{
  "activation": "swiglu",
  "norm": "rmsnorm",
  "norm_eps": 1e-05,
  "tie_embeddings": false,
  "init": "orth",
  "init_std_up": 0.0345,
  "init_std_down": 0.0345,
  "grad_clip": 2.0,
  "decay_fraction": 1.0,
  "seq_len": 1024,
  "dataset": "wikipedia_en"
}
MLP neurons of a small language model. Each row is named by its layer, matrix (down: output weights) and neuron, and shows model dimensions 192-383. Each number is 128 + 32 x the weight over its row's rms, rounded and kept within 0 to 255. Numbers have three digits each. A neuron's up and down rows have the sign that makes its largest values positive.
A block is one neuron, or neurons of one layer that tend to fire together. Before each block is what it responds to, as a language model described it from the Wikipedia text at the highest values.

Responds to: Compound and range joiners. Hyphens, slashes, dashes, spaces and "and" that link two parts of a compound or range, as in head-over-heels, pianist/keyboardist, COVID-19, 8th–10th.
L4.down1475:155112117159124165162147076110151132145179103130074120166113133104127104115080159096110123162122181142099126142047100099157144125162098149159094094112134149143121160106146145170124120099128133110134171100137111136122120129144104099085153127108134169073124133126109136107172185165168101130157135145148106072071154136119139137163171150122127088111146073129089085093143087158084069122055122136106069178165144093082157135139106103093114158103130127116079111133123063117155126128132145129098151068144091094146119178127082069116115120095082182126129180134188137123152151107177084046

Responds to: Sports results vocabulary. Words and separators in sports and election results tables and athlete bios, such as place in "third place", race, against, played, hold, plus dashes and table pipes.
L2.down128:092165119080113156140149092126144109174115130158116166126133143134143168125073134138141177136133162128035179138158174104155123071098147125154160122131121146146150078128141132189101124126120103109125111082098097112143138140179089100120129127087129136116085108054087161119188134123112119160109109137135135144063144127111143130153140186110076085150133117139152176130122146138167057120144089119084088185125166152128115128153168115116086137064101077175133083147144152111084148153131106136127140132163129145118044131141190121077142113173111138103107140156192108094124157111145170157
L2.down363:094136170128103131093096141153110144140131125120102147137117096118126121158168204124140166103084144110072101115207096197133140103095106161180115098083217111131121153182105124123091186156133142125125122172092096131146149085094132135120077135131125030167093085089161135105129126099130093098087152061185093113127186159125118121114158168145119121111115114110142110155137160136072130134132113153111097136073099160095104093099110119111127162118111110170144110131156153110081142150156132126151093095151075130149132123071128155104153102138133137125096182136177089114138140140151166125
L2.down584:134114127123091110153147113076093112137107091105064124076147121138134141200150165098191071140112157092085110164111117110103150158150135146126155073107117135147138079126132154094143147128164107131085132152113169136154148108152129076111118060080189085111136098179120111153113139110153143107137128091202096095155125132102141089090148099170112117153145192102101129148113188109114097129172098140112164095086149138116203176068048089180127066153121109142180131106093203107142108149121138114133097050136084116114145097093125134084141092099108162174112119136187137138149075095124127116
L2.down631:074143117118129094131102170144136097138164120133080091210174160111076111150067101125157102098171123184091160127165093157117185159137154089138170167152119076115157121119197144189102162088161149199129161140168106126168146138067093105156114081117123175104094131106113132096123185116105113188097110184147167150096170111049128122089155118174099087151172176139175166091125121065147083146065112134142120144134124126041179100103160127103120130155122148128115065158141185164114106145081081109153106141116104075132122117072073096117166106162124149135169140097137076158132092170073166155
L2.down632:102130193150175130196143160141073093118130161125096143088168150103145095101115192132084160124120155121130122120132135121128137160148128098151098160111125145137130184163163142149139117158132127194143102099117079134101126151115179185160162137092187150159101101152188119133087147113112108098156144102043112090157116123101199130135169146121125125073107104145093176127097062148114050155107081141181133086165107104086140120067115132110100126144103143081124121181095126120184115121104136122079109099201118073095155092099080178077133123087126068145111080157129075162121102117125152145
L2.down920:103179158101120129133116127155143143131120036140074142151140068094189130146165119148118104086131203170113144081107081086075156134110097118093137160075169148176077158126149151160147153130124185163143105074107077133155112130121114130139112109086161128157158095148106091061181158125094122150152113106141147129101092137102129147184130082112148119141119111115163065169129155156129080111164166129117128127114089118114101121088144088125184136100093112135134136192170071145138125124106130157117160161138177160129143114140144074080113096146165181103118142128134098122161127078120181119
L2.down1069:111117151138093113097183084214116143120134129125092110134057106126102108145187145119121140113128104162111137139127126102120142177060151164140115119092109134180126130168087147126157131140152114145117151103173106129160121129096087170093000091074110105120188088154144067099131074144119083080129116074185102136095109128115130114086062135056117079126159135155127112105119085095096097137107088109052152082096128162159134133146079135130097111114127116133188154146129168139144178049140098143113131130088187142161177131156110132060073134126123134155136141075166076120128158176095165131
L2.down1161:152060170093136126167133144175154153138147140143094173147179139119078158152124139111123144111130129145100163183159104129172079146172122125126167106087128143140188142153085154183094100086174146115132142115115148127154110120090143125206126108116132113127096115134147116135134103123182092082129121144177121126124154145089196145141129143098095122135151146154069113112120152111108185073052119121112087126154171153117129135122032157115120170130126077145171132123149082129146110117130193146069149146151182097125084149200127153189133114130128149125136151141119142111154104141164149157
L2.down1347:098171175125129147138131159111132141143136135096103143077132087118181140154128070110153163140166189121096118145127112114101090168142165100177151102120116146199136114113149037138117171179127102117117129116129121137080123142099157123129201158176187176127159148149083136149103112076125131150130130117155130125083143155127128070143170154125097137083090106157130170140158121126139117138116138069142038102093160073161105166129070112047084123116168151124097077148114164095119120090119134111136154139122093155139128110113136118119121126127085088107124141102127106128050139092129152138
L2.down1430:162133179098155098130164053085137165144147214156151142197114069124112122152128111113140101163068147132165164082115128078153077201135084093079145179121199182131161109164179174141133102110151177132162140074131162152060090167161105090119172084109148110168106139207151121125116200112137071137176168124110115136138144057075108129151151138128075149103087144070148119089140125178154132124144156102139145104140123115143139156118112152095084098102138162135097110131082150141072127091168183134124100132161130093196133077126234142108097122139151120105133115128089131123140106098103114117
L2.down1636:109114124096137148169126121084107099142142142151195140120131140168201109116048110140162142114098126152149157192214171063165167147169074103173184158102168092108157112085125127133108186046084162160078138165138164072058095143061118112091155127134142105104167143161135147124137081153152147112110110191126169175073167194112140100197137111128151153118125107164121128120056105152111134126154155073129152159126136124083152108104103134134137138137151158099115134176129144129103139093132136046155094120091158102092177087125076140126127128084112095069114092083167123138109142077122117119
L2.down1965:085161104135115097160146105159047100077076090111132173109063106139107124095170103128096136159104099155095151172089108122151188154115158177133130159120138115115101117188168065117112154113115135115138180148102100079133123157112104110097088122102122118148177094141141105136127088144162133139160162089184119170091217108139155146126106138078108105151104148135097095148073146071112102093199071151102109107103104128196148097117074158087074136108129121147128118087135128131153152176105135113136141180125163078148136109124102143033135128182149162168136147128148163181099193156142132160
L2.down2042:116136175142143135127170131151151088090078135134169101178200154110179097104162167105166154145195120135138097117101130122125129157193127102115112086163133136119120139160174099092159105150098083152106172106130136127135132128146096175114122132132123134103179074104141145083124084090129068063134114117189142109137102126130114109115079129098142136095108140193124183173154117205114133090141111104082092119061110135146041118121071122093135125145126164194047080158108163185138143082164075056153169103119169114164106108132214131159133146165129092162157136086135142171091159211151142107
L2.down2081:081084097131133096112144167135121125108161161131129126148171172062126149146098100119121119160092146106046089105125135107147153165186151125141149125181116121182091110115148123136122172109123163106126082122142119183059175162135147142081164165124118108112124145088170157198084161083129120154129123163121089076142086109143133126104170132091119151142112106108125156137065143172129098147124096175140143132108086131122085117118182137047158152162120095149076129106101151137138112086111172066160100134094112120102179105122140075139109145142146182122119098126113115097120096072061123109
L2.down2166:109137154126138103117128164119138151049121070138084141107186065061126083136083173138135105166058156068113133202142102142144168131113158146093084194093170107091140118083095131164129138125083137124085144167090115127106130113109123158129100186209129139102142102057132111098111184135126114156100137175088097137125147128115250090155143173133167152115129148149145178165159124182086163132122123185165152100122057102119123128135090127108109127138126108130068196151098134104160174163160167096183154167124137164139170072147142149152143123166133133149102166142083128093161187113154106131
L2.down2232:136139082128091136097117037149174151150085125142071113038137111151114113133110126136126049139118142103145113154141168061145111171155124135147194127149162119116120025156053145150171180072128096132126123141119049087093155146122116100141091120170115093155136160163154180085126081135155159159149142112066122100072131108182143134179153073109139126117135117119146131100098169131172107135090098100180139089117131189145160156174141177102163141103134104099146139122163142081117126117134216147119132155147127159053119043075134147119179081143083094135149165094142109124125138127098148108

Responds to: Sports table scores. Score dashes, digits and pipe separators inside sports results and standings tables (e.g., 6–7, 4–0, | 4 |), plus weaker mid-word fragments of unusual names (Aé-re-os, Ans-ari).
L4.down1898:144147133082129101141201107156114109130139134109107140187174074085097134127102164094093147129109098193060136069113110120127151098143102147159070096111145165130099062164174144114171137143100150169108172111128185076118123151151146118187177053118174079139069100158143112099121151117083098095160107105175153159101120097147152150184130170080082090161125074157181124057168156143143114095143105125096107153169164136090187102139156080098130189089081129142149106121097152164145157133084126126153155096118121107214099177141117107077102132159165137082168102058173112147061088140191124071

Responds to: Hyphens and mid-number tokens. Hyphens joining compound words, such as Turkish-led, male-dominated and mid-1820s, plus digits or dashes inside numbers, years and catalogue codes.
L3.down87:126149211171162163160080117138104136061136154114111173160131125085186156108131121114083162115105178165129111169129106130134103070155130115161074053131152157112145154163118101144120129187070147079115094138182090127165047134138083163159104143136121095032157100186064149133188085100106128090098114136105122090103117146042141129113164183111103159130131150132169056128145066162142108201123121163175123126067074098092103079183120126126120135129196137090113071096147107198118160169137122102106162170119175119090087080164155069059102140096139116119162157115124132133090137090134036143
L3.down1255:132117144113160118165140104095106133120093162169144109156068069073125110117138139140100163195097171132124070110103132084125151071164149101136109109076151146173139187151118115194113132121080111095133116115125124080111076147083149173127120089109151104091042189123036162110152148118103138146123128135076123111132179152177160123121195151122113104115140104167193062087085114142112107064100075136097089102153097103131105122150134085145126179040143152069056126162135085154092148116125140111106158096166203167136161139189144118070126144097078130099092169059092082137142156136160023155
L3.down1890:109080138153145122119095056095107136160128139162076139137061107116089156118122184147108145176127155199131165113121114089142152118137122092156099105118116154124098194127092146164116131077114175111124151142179131094105144140083136110129080206074131092117103150167093170115197166138119115130186136117092154103107131148200161162120187121044114144158113108115146122110139093111117141102157095127133070122135130100136096082184099157116114253089087120131125150140158112212095134137193137106147150138123170199112170170153143119077098108110065103109170157150143110149192164101142003162
L3.down2037:128091121089162082185150091122181126147106134127176115133147095131150103126150099183136157178125177110057135142103088114091158185173058131066118144017113130115221162142158148130097090140139101180165099115141112076058109157151139163156171058099180125090155130087155146085165091161138135110113119154092070090157146144154123122134175135145123111159097156140096080104139132100131091147170136072074148115169161119127141120126148162037115139134110097119076064156199096100124113085104093135127163154169146166184084163123097118195211110141108137123138099141169078119118154154116114148

Responds to: Paragraph-ending break. Period-plus-double-newline tokens that close a paragraph in Wikipedia articles, usually just before a new section heading (==History==) or a new paragraph.
L4.down2160:072150134115158184091155145115120152113114134080145112111148129098144154146079147188164129122165181153099093101088066079106142153156118121167096139126105161187149141120077113078178127135156146120158149111180161112121127089156132217119136145087122151112108159128143134122173148180155167157127134129188109178144090088150074132135140097093097109096102141088129072128117147138091139123172134155133109114130130120167097117122153193152138171127155101162134132084151151126144094171110187150209114124138111149132100115110118093160085146106148178135148078142100094211076149128113121131

Responds to: Hyphens joining words. Hyphens and dashes inside compounds, names and ranges, such as counter-attack, al-Qaeda, 1984-2026, sometimes spaces before dates.
L2.down48:144125058170102165151111087114102128136195136124114178167080131192168093097111127125095132124096168138193152105106108089117124103206154198106194139159083078104155138123075092080046144091146115144131157166158094129165144115172167170167246154119124182121133148128106120129090122150154148154099136135128072153138133110091146103077136134136134122095133138108099107094078172183108088080137117172084078177172173177163109077135114132102097096191115146142160097069113141119165103131064152095098093113102198129163176130121056106156127105051100131170144109133098125133148121200126148159
L2.down368:129062121135101148127198144131120135196125120110142164131098146167097111115076082155061160198064083126136109136130148165113158069167129160124119064083117181116137174074138074167149150155089125097125125109102118094115174163165052161107103135075119134079070160133087188165167090179088104166171083100100044091128147124205024145171136127086105086122123091163138117109132117111099163112119147140080114062103140150124100114202089136137053218072085091151156191146137125116094142128175109138164175157135143144164163078142071145160108154090109154111085161131159158152162182082136064082
L2.down443:124155053105170160114094117130068124176148142128198137138142150095116120159124139111143144207129095135181148096179120105174141134171113152145092140118163110114152146120149169155125133145157151161180137109171074118155141132190154097112159075191177084136122146126099144085109118117126159166113131096148132162144091130175051141146133151100106112188091132192133127120130122134149120121124110156140163103142145206128103103113110150166119123131087087083119157105061155112120110120072137102127123154078122112109157118144028134150204095072129139114099133133103152143155076090144071129
L2.down615:150110157135140137166178075081162187118114142144144109127060095090138122100130140114072155188106175124136057127114117123135145068181149138153112091057123131143149169131112089204077105118053122095119092140157149117124109166119177125111103151119161098078079165151052205099177098156078101160115130126070087098101114115193072131118166163118080115150151123169165071087118109145109141110089112100068106097117129119153099083200127147139077233060133120108083132139156113173131192136122129147111158138153184170148146112161128133094119089100053133116109155131177134168139181121164007157
L2.down636:146110168079199115106150160092119064097160124057074130159123125113105091072131156184106154108077190089132151145064151144170155162117110165151124138109149188140187169089105095161142154115146120105113149087127123118075159117169110155096112105147111149146125124123146148156135064132144097067108043118110097155104112123119134154101119176157159112105098158104150158118168114142132188129161156113188156137095168144118097165177142061152101171087135160093107142121171099135141092156125154138123181116103103161130121125145153152129102130049147096119037196092135104152172137089135143119
L2.down762:158122150136172154165167107108125145153135134097113106157142122121161125137122170109114151147073167144122086128076157114132134103199150120131120115101134129103105171136105103115090107095076143076118123166132180116095070139111119129063081169159113095111093141131080187117188080164122079127131173152096126119102099102168116075080118147147134124118144116149138095065172065166085159099121141123074107130131141122130115122195144124132053145086142097078088110147158140179087168142157158139084168139112137148146091103149155101106144114123068164101094210085139140159099178148160041160
L2.down868:125140055118068149113080100146109164082117044074135137139123166110072086081118135134119135136184129076185128124144166138141158170162125207124106128094147141155144117097120126119085154166136157122092122158092120102133158158085113128092207102131145145231129152147114126176168156122141117165082104143114132193113037141151120149124102143145155114126164078167122111142137177194079096114173169150092111126143152131180162163143138104129128162131086134075091113095153115126125094099037119159162092168073060133113161121196123129136103084135166117106131143092175121170190148143071153212
L2.down987:140077127130085120161141111120145149130076175169082105111118117123111150127115142136106163189104153094131126103172132134088151057111089138140141095118148164110153186116115085176131162120106137111150113113225151110200129139134114143139109125108192069058089138170094111079177130142100114163122156113063089129122122159181081139166156095114074139178152122157167093110119072080105120093110126099078071057140132172123127099161120193097051224100133135137121134122162161118073179126155136138146114152171193149130177088092112110143116100119038138141123125107187164167121181114134099152
L2.down1004:098075140095163115066135076140130094102075139125124109155110132102127082123069185161109157118100103133116124100121124109146148101158157117152137068109060160133150104136224093160135137106091169121098121121145195099113158142173155153133184156126111103116070115120090145098159096164129103076165166121052064150115080126147127116150127122094126147142128121132161124073126068175111154114139121096163123137123163140090099112147132117045078189105100191075051176150136162196116111154160125154192112107117135188161163113081168115079149167100071177072092134127176166167101160105082039150
L2.down1014:137154125174087166091201089122154142119121114110174097095123102149181170127093150155109106192106104103152111126152101101148122118168139117129094129106173129111144121149113125130146094098126099107126076175161169157109074136116119142148138102136058104113140132094064176109150099167104096134101129120089131124090158165172125067126137177169119162135109132139129047053137104108102139076104106091074102121145149091124142151135130139128147143167113179128125070131179034088142163109114094085118150109118167165136095151102051136123162147125101176137143104101114117163151118140171000149
L2.down1126:213033140150115083161185182129113119116151113114102072165182125168079119068147136145104090123076167105175070091181098107116099140150103121152118153123089169177176126079151111142120147200102085100105194113144103141108162176150088145118079112106168128126161141165123134143089119160106123097130052098103050112091148157141182139151156118120136108141120086173151104145174105121060124129114128108108216115092198139105097109184142096150067173111107136139168151146185123171126152106124123112146182105153122160193149167145146150104177144095183167172088127143141170154118169140173127120
L2.down1538:107142136084141145200134115110076113164083119170096135126110135167126099157090103097209128161167109180107093182126209122151066107158148130112173176090146152117135126141160163135083220173152147146132179086104127116117117171120170122147191116095093106134163073137155155118135148113119107185066179106088183189119157135118173068138135098137128177146152131120062177114108110083132129111077118151135106171140150158101145130127117119088091172137183200127086083114146175046113154195115182121141137140100108136141103113133104166151090181183168139121123115101085138080131137124122105162
L2.down1589:117113079118116083155089091092115103155091091125131140116118129160130122135132117094074165141070141083121149180163135056154166122150056186116107106162135158165080084153098152132082139105091090119116122093154154134171126174124144114098115179147145061074125076138121104170198113117085104118029115114127130131158090092180112144124095106154156138135081152133117132153118082128049118113134118050111126107161158167112116080118121119143136096136100131146117167102156141156125149143133099126151122167160146095102064134155077163138130149119121144138136160078158145139126119112139117092
L2.down1811:123097147118114115168141141118185151176120110155105139146082074206157035059147107092138131130110072100143151130142128145109111118114163103104099175082066175181127128129121161115118185103140120111058178131143143188180084119118119069156154112141137121127147145100176105061072088145119160142084126134145107060149155095150209105117138135113107122144088146159149108198101083072131134093124135095101123160121135155137049171195108104160102160132138130094111109178093100121081102096142149151159097160105078159093128077139142151162182150137134145136088109154157103176132175132147118167
L2.down1937:108086148152108133110117052083111136158092141090118133130075090056125110114140093151116106165126110093170159132133137131129204109143169147131054067114122155144215081100147056179093159124084118144100151132150172090132111158131124089152114180095140103069123157175141146124163105146137145143114163126096119150147123100135110124099123110076099154142124140117162145106120089171092112159113123123077121142159194113166156083160072152117102188118100174115106128183175184197092082149159114141177157150132200176116144113138132117099136136101062120105136182123176135126154172152140092152
L2.down2021:102140137121185140123114112148115087176155071151114115168144147175177131177131084170123132141171080123164135105100145039105150096141111136100123196157209084166112126055071116147130089152083069113138102147138095164092113153112083151168130128176162202097143079141047127105100085114141110077099157107117141094151082142157129101070152123109097101139130150128112130120125153200086150069093125110131130100140105132154126182083102151157161163150077122111175185158210100190109142110069171135152131116160158090100069080154144157176117114141093104088107154141163087132154125177151166162

Responds to: Sports career vocabulary. Fires on sports words in athlete biographies, league tables and match results, such as football, played, League and hockey, and table separators.
L3.down772:148109108098110133157091059140117096118147125122099118158150157078118104083067114158112065118101110110190127172090118137064088106137105148172085116152137136155170117169122107092102119109112154151131129161093222103126145060118171119142184086129192083159123196148084105141111158128147075107136204083117151149133206153116254102129173145147120086104077137120114115137118111154109162134104109110105145119170127075036142142121126109136116123171168151120120113130069098100138156156175133130106133088176119130115087154083167101111095126147099127137129113170144135142131126142141138092
L3.down1127:159106124076145183115116099154102122115102120134144120105206151086126093164122167158121079174100129126157148137117123142121121188133079070179125095127120140130115151067091127178081166143124132148091108210151142084179089074178128106108206102217122107160106118077132194133158154173169095130148181139080170110091136172167220140140173122055094188082153144099181101166143183132116067166130146140144102112147149155108170132103132122100086113139147112143165162137039140109163126154128107096134147118151162156121099155127130107147137113177129136143141099084152132100146079111093162220
L3.down1233:138155175138134070118151100091151125161090114128123144123111169129107102119179157103143123138097153153081144160115139097137133182151128192095167094147134178193097065193140087072098124150142135131179099085124097120176138097144072158095110048100148118147129129106150187203095099107104052120110146125141116078183102148146181084127128152122110154146169114124084217108112171091158117120160070079097172150238112182119108101168050095070128096089167073163098132122147122133131151065100129138125130186148158123192167069122129111091137137122102152166166129142153152135135125159150141083
L3.down1884:087144129170111107157143113180081147153160125175104134111154123162060150055084108147158113161180119092110131109117092110150067187102105140186112123170178143129168122133125091163148098059153123148152119124146130104083072133129162138009103135139142106133167091174083116129122110079136113130166048150147126116125137119045055097115133155076115140090094079147138172139070155112090154149168099121108119035068118162155094153188156184081140115117098171140098107135110145123126174127095123109078108154121140174166118132089117095180129049138130124172079143129152119078161148140129073081